MLP neurons of a small language model. Each row is named by its layer, matrix (gate and up: input weights) and neuron, and shows model dimensions 421-484. Each number is 128 + 32 x the weight over its row's rms, rounded and kept within 0 to 255. A neuron's up and down rows have the sign that makes its largest values positive.
A block is one neuron, or neurons of one layer that tend to fire together. After each block is what it responds to, as a language model described it from the Wikipedia text at the highest values.

L8.gate276 [110  70 154 134 179 148  88 199 124  85 120 134 136 139 124 106 124 132 113  82 128  92 135 128  38 111 187 128 153  89 121 107  49 146 110 132 195 110 158 194 114 131 127  96 105 186 117 115 130 140 130 115 126 121 153 123  90  69 137 154 158 161 167 135]
L8.up276 [158 161 168 156 113  93 182 152 158  81 126 139 118 157 139 102 119 103 157 109 153 168 124 200 119 140  71 121 127 115 171 142 146 150  86 161 196 144 131 151  99 124 148  85 125 114  79 145 125  84 145 144  81 168 113 131 109 102 158  77  95 129 163 140]
L8.gate738 [198 102 173 101 124 125  74  63 160 129 117 127 106  98 128 127 126 161 143 149 140 135 176 106 132 152 158 140 100 159 187  72  98 157 163 143 101 132 155 124 170 110 174 109 135 185 139 165 118 100 136 123 129 106 137 160 164 150 154 101  99 132 103 149]
L8.up738 [119 137 185  98 127 108 127 148 189 157 171 127  54 143 142 133 124 126 150 132  90 116 150 103  90 119 118 107 145 132 137 155 152 212 113  18 120 151 171 139 125 132 167 176 120 117  82  77  74 161 167  73 116 107 102 134 156 117  94 139 136 174 151 156]
L8.gate743 [142 138 124 143  79  96  99 150 149 158 161 113 137 127  69 133  96 167  76 108  96 155 132 177 136 165 121 153 120 146 110 119  98 178 161  97 151 125  89  88 133 128 155 109 175 148 122  93 128 125 142 129  96 131 142  59 152 123 124  97 142 135 147  97]
L8.up743 [105 103 135  59 162 155 142  94 134  50 153 126 125 199 107  66  87 120 106 134 125 154 134 105 134 175 144 124 113  97 137 139 158 163  97 155  94 137 147 138 153 128 156 113 168 144 130 133 156 153 137 150 138 145 128 135 191 115  63 110 151 152 112 142]
L8.gate885 [130 126 143 141  97 155 132 155 156 168  72 167 140 106 120 170 111 138  93 114 146 147 107 190 127 149 121 125 151 126 137 107 167 118 178 178 141 192 150 166 170 103 120 133 171 134  84  92 155 130  90 117 128 189 127 160 209 133 127  74 149 143  89 124]
L8.up885 [130 158 111  96 100 171 162  98  92 134 158 141 130  81 132 147  87  91 164  93 115 154 112 131 175 171 122 164 105 131 171 114 120 111 183 150 125 140  54 196 188 120 132 111 166 123  71  48 103 146 119  83 171 138 221 159 141 178  97  82 137  77 171 105]
Description: Copula after subject

L2.gate24 [107 131 174 147 155 190  65 125 116  92  66 101 104 130 109 158 120 148 115 122 155 173 130  81 126 113 120 171 168 132 120 138 164 134 182 149 158 212 165  93 102 123 121 142 165 128 103 129 137 135  97 149  98 135  93  85 132 139 171 109 159 162  42 136]
L2.up24 [112 107  78  87 113 153 177 125 169 104  60 150 153  92 127 198 125 113 121 142 152  76 115 120 141 134 136 134 116  85  62 156 108 158 177 103 141 109 137  77  92 128 148 120 206 179 147 132 152 173  85  97 126  72  81  93 104 126 145 155 122 211  78 129]
L2.gate113 [150 140  77 167  77  91 162 149 184 110 119 125 111 123  75 140 165 121 122 147 143 123  88 130  82 136 128 137 100 129 169 150 133  30 173 197 117 120 125 129 105 106 113 129 115 153 137 102 100 123 175  75  63 158 166  77 163 166 123  91 125 174 140 182]
L2.up113 [148 124 107 139 106 144 184 108 117 133 127  97 108 138 131 111  72 133 142 179  82 129  84 127  92 171 106 140 141 189 129 132  80  91 143 144  82 182 154 109 125 181 141 173 101  92 146  87  45  89 109 123  87  83 107 131 118 164 147 157 162 126 132 134]
L2.gate146 [132 104  96 136 153 183 121 139  96 154 140  59  63 154 117 146 114 105 153 163  95 115 168 137 142 113 140 119 127 138 173 158  76 132 136 165 127 122 129  98 105 121 131 134 149 130 145  83 181 145 110 131 142  89 123 118  98 134  91 209 122 207  90 118]
L2.up146 [143 138 133  96 152 118  85 154 105  77 184  99  90 157 123 159 132 150  89 142  57 161 128 164 171 177 120 164 153 153 158 145  97 101 141 135 102 126  94  95 112  71 173 102 136  96 155 115 111  57  81  97  44 174  92 134  77 125 149 106 170 138 163 116]
L2.gate233 [159 102 100 182 162 132 187  46 129  84 125 133 172 151  78 199 161  98 107 133 120 112 166 120 156 171  95 117 140  92 127 113 124  71 127 144 183 136 101 118 132  97 121 109 139 126 175  67 149 158  98 126 106 154 129 122  86 180 185  81 172 115 125 115]
L2.up233 [112 103 133 202  76 113 168 135 124  71 127 127 159  90 148 176  89 142 113 131 110 123 125 105 119 109 138 108 148  67 119 108 168 129 101 130 149 139 153  89 194 173 152 142 124 128 164 109  93  84  78  96  88 142 144 129 129 161 124 100 106 127 120 183]
L2.gate589 [139  85 102 176 153 137  84 123  89 178  84  67 121 139 118 106 159 121 141 102 134 168 161 136  84 132  66 175 168  31 107 114 110 121  94 115  90 188 109 119  75  93 118 107 125 135 132 141 150 127 142 128 101 138  45 167 151 140 107 186  93 204 149 190]
L2.up589 [ 74  93  96 153 121 117 171 130 151 162 107 138 169  62 121 167 140 135 136 157 114 139 172 145 180 101  86 189 142 101 119 138 174  91 167 126 113 157 116  85 162  86 152 111 129 135 103 149 132 128 122 141 148 153 122 121 100 148  93 173 151 177 103 181]
L2.gate948 [112 184 104 127 132 163 118 111  64 122  97  40 150 112 137 127 116 115 111 193 149 142  68  80 106  97 104 162  93 165 122 141 118 149 118 146  84 127 154  96 172 115 114 126 135 155  95 118 118 138 179 143  63  86 132 114  67 176 128 161 125 109 154 163]
L2.up948 [121 127 139 119 114 120 129 142 149  88 128 126 134 100 106 104 214  91  89 111  93 154  92 115 164 140 123 134 149 165 122 158 166  68 148  93 130 156 118 136  83 112 121 154 165 166 163  86 133 102 139 182 199 132  78 166 129 159 147 124 167 142  80 130]
L2.gate951 [129 144 127  74 127 110 151 139  86 143 139 138 193 125 140  79  93 124 117  66 124 123 129  77  86 108 124 149 120 161 187 100 115  76 207 124 202 128  71  91 142 170 163 130  93 130 131 116 122  92  64 123 112 101 153  92 142  87 147 171 112 131  86 195]
L2.up951 [ 84 173 122 134 132 110 177 109 160 142 100 100 163 150  85 153 173 151  50 184 126 102  65  96 130 117 116 145 142 180 121 126  75 185 163 155  88  98  56 147 174 105 186 145 106 112 106 136 143 153 170  96  81  86 139 137  92 120 134 115 131  72  84 172]
L2.gate1128 [122 109  65 146 111 153 153  90 109  97 125 149 125 181  87 131 142 136 136 106 172 151  92 125 136 145 143 152 137 163 115 125 135 139 106 135 122 132 123 107 151 119 134 135  98 120 127 136 144 121 118 168 140 129 107  97 135 133 126 138 163 139  73 123]
L2.up1128 [156 134  61 160 113 182 170 134 138 126 116 180 126 152  92 100 106 124 147 121 116 141  99  82 149 129 114 177  82 175 132  94  88 158  91 110  98 158  99 133 152  85 184 158  96 113 154 143 172 144  95 126  98 130 125  66  91 110 134 164  86 102  95 128]
Description: Year final digit

L2.gate313 [111  79  68 106  99  79 101 172  86 124 127 128 122 181 156  96  93 182 117 109 100 152  80 115 122 130 112  99 135  97 188 152 141 154 163 135 117 168 115 115 111  93 113 124 134 106 135 131 129  64 198 129 137  67 172  97 108 151 151 172 146 142 122  95]
L2.up313 [ 87 112  82 180 126  64 132 160 107  92 144 156 143 122 178 128 121 151 158 129 153 134 134 102 120 137 126 106 174  92 112 126 128 146 147 135 132  87 118 164 129 165 139 184  90 103  83  99  35 116 158 141 108 148 127 149 145 137 159 130 135 122 127 137]
L2.gate328 [ 60  58 117 146 147  95 135  58 109 164 146 134 111 162 110 138 124 137 137 120 128 192 136 119  84 169 105  94 175 116  99 115 143 145 180 143 173 103 119 145 137 117 152 145 143 102 140 138 109 108 185 161  79 158 108 238  82 122 138 145 128 129 107 157]
L2.up328 [ 34 118 100 127  88 135  97 159  78 194 220 146 132 168  72 134 112 124 113 164 123 143 124 149 104 167 102 139 100 131 100 146 155 183 178 158 160 101 109  97 186  95  96 139 120 113 148 126 123 169 173 209  85  83 101 134 115 116  85  87 136  56  92 206]
L2.gate593 [144  95 104  94  95  74 176  77 135 143 130 102 108 142 121 126 119 163 134 110 120  82 126 173  74 114 113 106 119 159 138  87  92 132 178 173 152 117 151 155 153 141 124  73 150 173 130 111  96 108 143 168 120 120 105 147 151 174 114 158 119 124 183 117]
L2.up593 [103 127 149 136 111 138 255 127 109 152 128 110 103 138 111 112 143 180  83 163 106 169 153 112 104 133  98  98  77  96 134 131 122 167 168 113 122 156 115 241  86 138 147 156 110 210 110  87 152 141 173 165 105  99  85 142 163 121 129 160  93 150 153 157]
L2.gate627 [154  77  73 105 115  96 139  82  68 161 148 116 159 105 127  88  83 176 109  95  75 133  97 145 148 108 125  40  90  98 127  86 124 112 155 131 170 136 148 162  79 145 112 133 136 131 132 105 141  94 109 120 117 105  85  35 102 138 108 126 173 112  98 141]
L2.up627 [ 68  92  65  75 116  92 166 129 152 127 154 161  83 187 117 119  45 111 125 114  91 159 131 132 108 143  95  71  98 128 161  89 134  99 108 137 148 108 157 146  75 154 122 114 112 117 150 134 112 157 129 130 142 111 171  76 134 140 154 147 143 122 148 138]
L2.gate665 [115  95 100 166 110  92 127 147 141 100  89  89 163 115  94  87 113 193 148 133 142  78 106 147 120 150 104  62 133 106 131 175 179  96 109 148 183 131 128 180 101 213 100 154 138 134 130  76 129  97 132 160 153  73 131 134 121 152 148 175 132 169 169  89]
L2.up665 [103  74  68 109 149  90 133 116 122 129 120 125  85 179  99 139 136 104 178 122 140 117 111 137 112 156  98  80 197 138 117  58 154 136  96  78 131  69 135 183 137 141 130 141  99 168 113 137 103 155 170 124 141 145 160 134 151 111 138 129  95 145 133 122]
L2.gate897 [104 162 129  54 118 129 131 136 187 116 145 124 136 111 132 139 117 132  81 173 102 116 160 115  83 141 115 161 134 170 124  65 115 149 101 138 173 130 118 103 134 121 147 191 169 127 213 114 137 110 139 128 112 127  99  94 129  70 150 179  73 161 116  94]
L2.up897 [ 84  77 156 121 121 144  94  91 181 124 145 186 115 100 138 149 124 163  75  95 102 144 128 137 164 140 149 144  98 148  88 109 194 135 111  95 128 210 100  71 148 145 112 182 102 149 130 102 139 138 144 135 104 111 163  83 102  64 100 124 122 135 104 136]
L2.gate932 [111 131 107 111 114 113 156  82 108 109 101 168 127 107 107 134 176 131 144 163 109 116 147 126 117 138 236 125 126 122 117 143 131 163 112 135  74 113  99 145 177 159 102 148  70 145 158 137 133 117 135  85 115 113 130  72  98 149 145  94 167  92 101 142]
L2.up932 [ 92 196  64 185  95 129 152 129 153  95 128 183 101 147  73 179 193 132 116 123 110  98 116 132 144 114 177  64 148 106 142 115 157 143  95 185 109  99 133 143 163 174 102 191 124 166 228 158 154 124 151  88 109  86 116  68 100 123 137 138 189 157 157 122]
L2.gate1080 [174  76 134 146 124 172 111 146 157 149 150 141  86 169  92 122 144  63 112 139 186 140 156 111  90 117 144 238 137 187 105 102 182 130 142  95  97 132 117 159 103 132 148  80 136  76 147  98 139 152  94 163 147  94 153  69 103 140 134 121  81 218 205 155]
L2.up1080 [177 109 178 145 129 171  79 199 135 111  96 166 149 148 147 139 158  94  90  92 141 135  93 157 145  88 148 185 108 100 165 151 126 193 164  46 123 115 120 158 130 125 152 113 117 120 102  92 111 126 181 109  98 128 164 107 103 158 139  73  99 224 137 147]
Description: Coordinate-string invisible separator

L8.gate497 [140 162 154 122 131 174 110  80 165 151 152 148 100 154 142 147 107 126 146 155 121  76 127 104  92 139 190 111 149  46  85 155 141 115  94 136 122 142 144  94  75  96 116 154  60 112 106  84 119 188  88 105 164 163 110 101 113 101 170 190 107 166 154 155]
L8.up497 [132 151  97 137 171 159 106 128 202 151 153 148 136  97 134 158  96 130 159 102 139 139 156  92 143  92 138  76 109 131  82  71 189 133  67  63 127 175 148 131 143 143 143 117 118 191 170 139 154 153  99 107 176 126 113 124  67 119 157 154 186 123 174 141]
L8.gate821 [107  88 159 110  96 150 134 122 153 159 135 132 103 109 100 146 120 129 133 102 129 164 124 142 116 127  66  77  66  94 117 162  93 128 132 158 176 147 183 138 148  84 107  82 157  93 118  98 104 135 116 102 158 121 119 116 105 104 112 123  79 132 102 131]
L8.up821 [135 134 159 188 150 140  74 186 107 102 108 172 122 101 171 126  58 173 134 116 146 134 152 115 143 113 174 121 103 138 150 148 141 147 142 169 126 118 178 132 132 138 130 151 100 107 150 154 106 132 106  95 181 125 129 108 112 154 196 129 160  79 182 119]
L8.gate951 [106 108 137 117  80  33 123 131 111  64 168 101 220  86 116  87 125 153 135 108 149 120  77 172 101 163  62 108 120 128 126 131 135  52 114 115 103 115 224 126  99 121 111 156  69 101 154 173  81  95  29 116 120 155 104 159 112  98 134 109 154 154 144 170]
L8.up951 [139 149 170 113 109  90 108 134 109 123 184  60 127 130 170 180 141 146  86 193 116  71  90 138 158 128 127 186  97 154 107  78 151 168 111 192  98  76 156 130 113 129 101 113 179 171 132 138  91  76 125 130 120 156 148 131 136 112  86 144 120  58  96 127]
L8.gate1086 [ 95 134 135 154 146 130 113 113 156  69 144 113 175 165 139 100 145 155 105  80 129 164 179 101  95 203 151 143 141 101 187 140 101 108 103 117 120 123 124 159 164 125 138  69 168  96  91 108 135 126 109 137 107  49  91 102 125  92 127 164  93 176 116 100]
L8.up1086 [141  64 115 109 142  77 113 169 144  89 124 126 123 147  96 160 119 152 158 106 101  96 179 166 150 159 146 103 136 164 175  77 153  82  63 105 103  87 176 164 118 131 149 117 123  91 169 140  83 109 130  96  85 108  77 159  87 114 166  99 126  82 143 152]
Description: Numeral ends before continuation

L5.gate275 [136 137 143  97 118 105 152 156 115 110  77 128 141 104 151 128 106 199  96 162  88 155 189 126 101 123 152 128  99 132 141 150 135  76 134 122 157 176 157 187 200  98  83 101 137 169  94 150 157 103 158 105 124  84 143 106  86 132 139  99 139 161 174 187]
L5.up275 [133 116 139  97 151  79 232 154 131 133 159 152  97  91 156 125 156 104 137  69  79 170 171  69  87 151 162 136 130 166 135 126 104 158  76  78 120 168 161 108  69  96 107 173  84 140 187  83  89 119 127 120 146 137 124  77 117 155 168 152 163 144  88 108]
L5.gate1095 [138 109 144 134 150 138 127 138 152 148 180 183 166 136 144 186 146  79 146 114 207  99  66 170 136 146 199 101 107 148 176 198 170 113  87 139 219 169 160 224 153 164  94 128  86 144 160  84 111 155 110 129 119 120  92 164 113 113  98 101 157 133  78 118]
L5.up1095 [ 89  94  90  97 118 160 131 176 102  85 125 116 116 182 112 102  96 131 103 123 138  93 142 127  87 149 168 158  78 109 121 105 149  69 162 134 150 131 127 192 105 138 105 140 104 111 101  89 142 104  95  75  86 172  93  93 159 155 127 119 109 127 109  96]
Description: Year final digits

L8.gate222 [107 114 166 154 106 148 115 134 161 114 130 116 111 120 129 137 118  89 131 154 133 125 181 186 108 163 113 156 118 153 170 164 131  88 123  89 113 144 158 179 101 109  65 165 150  98 111 182 147  95 185 146 113  77 133  93 130 162 137 127 108 170 130  51]
L8.up222 [125 133 109  99  61  76 116  89  79 182  89  93 183 157 136 162  90  74 112  83 118 158  65 148 130 104 171 188  81 136 184 182 120  55  82 142  83 147 116 158 159 110 135  99 110  62 116 128 136 116  32  77 124 117 137  98 166 119 140 100 123 133 114 144]
L8.gate258 [ 92 135 112 110 126 149 108 136 135 207 119 132 204  98 143 119  97 118  74 164 123 173 143 153  65 139 126  88 156 189 177 119 104 143 109 145 193 108 161 114 115  51 146 173 135 149 205 196  81 109 100 149  87 116 151 103 155 118  83 138 162 104  86 129]
L8.up258 [ 64 112 167  87 130 148  91 151  86 106 166  30 149 128 112  81  78 112 142 138 180 123 127 137 148 129 104 139 155 110 162  94 130 170  80 155 129 114  76 101 110 125 164 158 127 137 163  96  73 121 138 112  88 111 186  67 104 116 158 145 110 190  90 119]
L8.gate307 [173 127 111  41 136 185  78 150 101  84  92 145 230 157 147 167 148 141 163 128 108 187 121 200 135 131 101 158 102 125 182 137 141 132  39 141 101 137  67 135 102 133 110  82 112 150 164 130 131 131 110 100 157 159 121 128 183 199 149 107 142 176  68 114]
L8.up307 [191 121 122  49 165 157 152  60 146 108  90 127 130 117  91  75 132 110 180 136  87 165 144 199 146 189  90 118 101 115 137 152 168 116  78  33 123 146 116 156 136  95 121 151 121 135 128 153 124 132 133 100  87  98 134  48  90 144  86 123 147 160  96 105]
L8.gate458 [114  73 134  47 133 151 145 106 103 169 118  91 170 126 182  78 109 122 154 183 151 122 135 122 129 133  82  72 120 169 127 160 107 114 145 104 128 156 114 142  86 155 139  99 124 114 153 145 166 139 157 141 100 107  73 131 117 149 134 104 122 122  99 174]
L8.up458 [ 92 130 100 127 159  84  62  87 137 127 116 167 152 187 152 114 116 111  93 193 122 156 162 189 127 118 159 171 131 119 158  76 101  65  70 119 159  86 104 149 139 120 121 143 163 138  77  99 161 103 150  96  82  81 162 141 145 122 112 125  89 118 105  96]
Description: Number-predicting separators

L5.gate291 [100 158 121 123 156 126 100 130 112 112 132  93 125  99  89 128 153 105  77 205 103 127 154 156 101 159 150 112 140 173 137 215 128 107 175 153 115 124  56 123 121 164  72 131 157 174 136 149 181  85 160 116 125 130 197 180 103 131 146 142 123  85 141 102]
L5.up291 [ 50 133  94 103 136 153 146 137 155 105  97  72 156 117  72 145 155 137 135 190 113 159  61 159 178 105 147  43 175 142 175 186 137 129 144 130 142  90  74  98 125 148 129 141 153  98  46 183 145 112 173 127  95 145 187 169 101 136 142  99 103 128 117 107]
L5.gate1206 [ 76 114 155 162 112 107 170 119 184 107 156 109 137 152 138 123 149 121 113 155 130  78 154  83 120 106 209 135 132 125 137 128  91 108 187 152 130 135 108 148 124 145 153 127 107 126 150 167 208 114 173 150 109 193 119  80 150 125 118 125 120 125 179  98]
L5.up1206 [149 112  86 157 128 169 162 108 122  86 117 143 165 171 109 139 132  67 130 129 137 112  91  90 129  96 159 115 139  79 153 155 130 106 155 112 180 161  23 102  79 143 132 137  86 164 137 116 180 119 173 194 150 132 110 129 149 129 132 137 159 114  96 168]
Description: Membership and plural markers

L2.gate16 [107 135 140  91  95 164 105 155 156 122 187  83 179 110 172 113 117  75 153 172 156 108 126 141  91  72 146 167 109 130 135 183 105 122 216 104  95 128  90 188  83 139 103 127 183 165 151 146 163 117 133 122 108 132 195 153 136 182  75 135 169 139 175 144]
L2.up16 [203 125 207  86 105 179 126 104 135  99 194  82 160 129 157 130 166 102 148 143 121 130 150 150 109 145 140 143 133  53 120 155  99 132 179 147  97 134 128 145 136 107 120 107 168 167 108 111 154 124 116 128 111 125 128 150 128 135  73 122 129  95 164 155]
L2.gate23 [105 138 163 136 125 143 142  90 116 124 133 137 106 120 139 154 121  67 155 114  53 141 138 133  88 108 141  99 151 147  91 104 110 128 205 115  96 142  93  81 177 168 112 158 197 143 135 113 109 155  96 119 169  72 116 131 150 204  55 128 150 145  79 128]
L2.up23 [143 161 123 105  84 105  83 184 162 138 144 101 176 138 135  82 120 115  93 106 130 164 186  93 190 176 170   0 191  84 132 141 121 115 106 113 139  94 128 136 230 120 141 198 110 145  87 128  80 130 104 148 163 154 131 168 161 135 138  82 102 121  93 111]
L2.gate71 [156 150  88 128 111 134 127 183 149 167 162 156  81 145 111 142 107 132 149 111 121 156 171  89 109 188 155 141 142   0 144 109 116 110 137 136 186 133 157 139 126 129 123 183 120 119 111  39 102 100 155 127 119 171 115 162 120 128 130 150 137 124 179 104]
L2.up71 [143 137 140 158 158 127 104 165  97 162  76 143 137 145 156 110 118  93 160  40 135 132 172 133 135 214 122 103 173 141  71 100 114  88 117 173 175 107 153  75 195 109 159 175 161 110 133  99  77 131 119 191 146 154 114 111  88 123  68 169 119 120 145 108]
L2.gate230 [147 107 137  81 121 128 111 141 103 130 122 230 109 118 152 128 111 160  64  87 111 167 224 167  67 159 159 171 153  52  79 129 126 126 135 152 140 153 104 147 217 139 173 160 149 171 114 165  99 147 170  99 100 166 191 182 121 140  63 152 117  83 202 116]
L2.up230 [183  72 170 173  79  98  82 144 149 141 147 115 150 148 151 145 109  88 118 154 130 150 127 136 153 122 108  75  89 154 137 118 140 172 137 116 127 110 158 136 142 134 144 102 167 138  99 104  58 159 195 112 104 190 182 133 118 150  90  99 188 127  99 105]
L2.gate277 [108 151 134  88 118 160 129  99 149  77 125 148 184 129 163 133 106  97 144 124  90 182 135 178  80 218 156 163 137  87 122 100 136 135 115 166 132 124  86 121 118 140 147 109 169 145 143 140  87 131  75 143 201 124 118 104 135 112 141 167 115  67 166 101]
L2.up277 [188 119 198 117 179 124  97 130 121  91 132 129  86 156 138 170 144 105  80  97 115 181 121 156 132 159 159 145  85  83 122 118 134 116 162 112 135 121 128 139 129 127 152 129  90 163 110 168 196 106  80 147 101 178  54 183 124 116  98  86 154 164 139 133]
L2.gate287 [149 152 130  86 141 162 118 129 151 211 121  84 141 126 100 124 150 180  73 143 148 150 111 151 146  93 135 222 101  82 184 128 163 114 189 141  85  99  95 139 155 146  81 140 159 149 133 146 165 127 119 126 173 152 253 122 125 165 165 147 150 130 124  80]
L2.up287 [193 138 107 107 143 152 114 199  90 153 134  71  94 113  99 146  87 109 122 152 116  32 135 108 112 139 140 142 126 120 133 139 108 129 101 122 168  79 111  75 141 139 139 145 120 122 140 152 121 150  82 164 168 131 122 181 139 114 112 146 131 136  81 156]
L2.gate632 [151 116 103  81 164  94 138 149 116 117 146 141 156 147  69  62 193 154 145 140 116 145 146 173 123 155 177 143 157  14 139  97 166 145 126  92 146 142 139 124 118 139 138 103 144 140 101  94  93 134  89 142 128 150 116 145 156 154 132 113 151 151 140 144]
L2.up632 [ 95 110 106 182 146 155 120 130  90  97 107 137 134 149 136 102 144 145 157 115 155 178 161 136 106  73 150 177 155 142 160 157 150 191  89  95 112 162  93 215 204 176 166 145 129 137 144 157 156 124 157 115  87 115 100 127 159  81 134 106 133 128 149  71]
L2.gate1059 [105 126 163  87  97  75 139 138 135  88 140 124 103 131 134 110 118 144 133 108  91 101 175 124  87 129 122 113 167  66  76 130 146  93 139 107  97  88 108 157 157  95 166 182 139  96 129 182 135 177 105 151 111 136  28 130 144  77 139  63 101 171 143 106]
L2.up1059 [121 108 182 109 170 144 126 134  98  71 146 135 115 166 104 113 159 174 108 126 126 146 143 179 123 137 148 212 105 142 112  97 119  98 130 152 109 143  78 148 148  83 142 175 107  94 131 147 101 117 168 203  69 107  94  87  88 109 136 106  91 153  82 140]
Description: Fixed-phrase completion words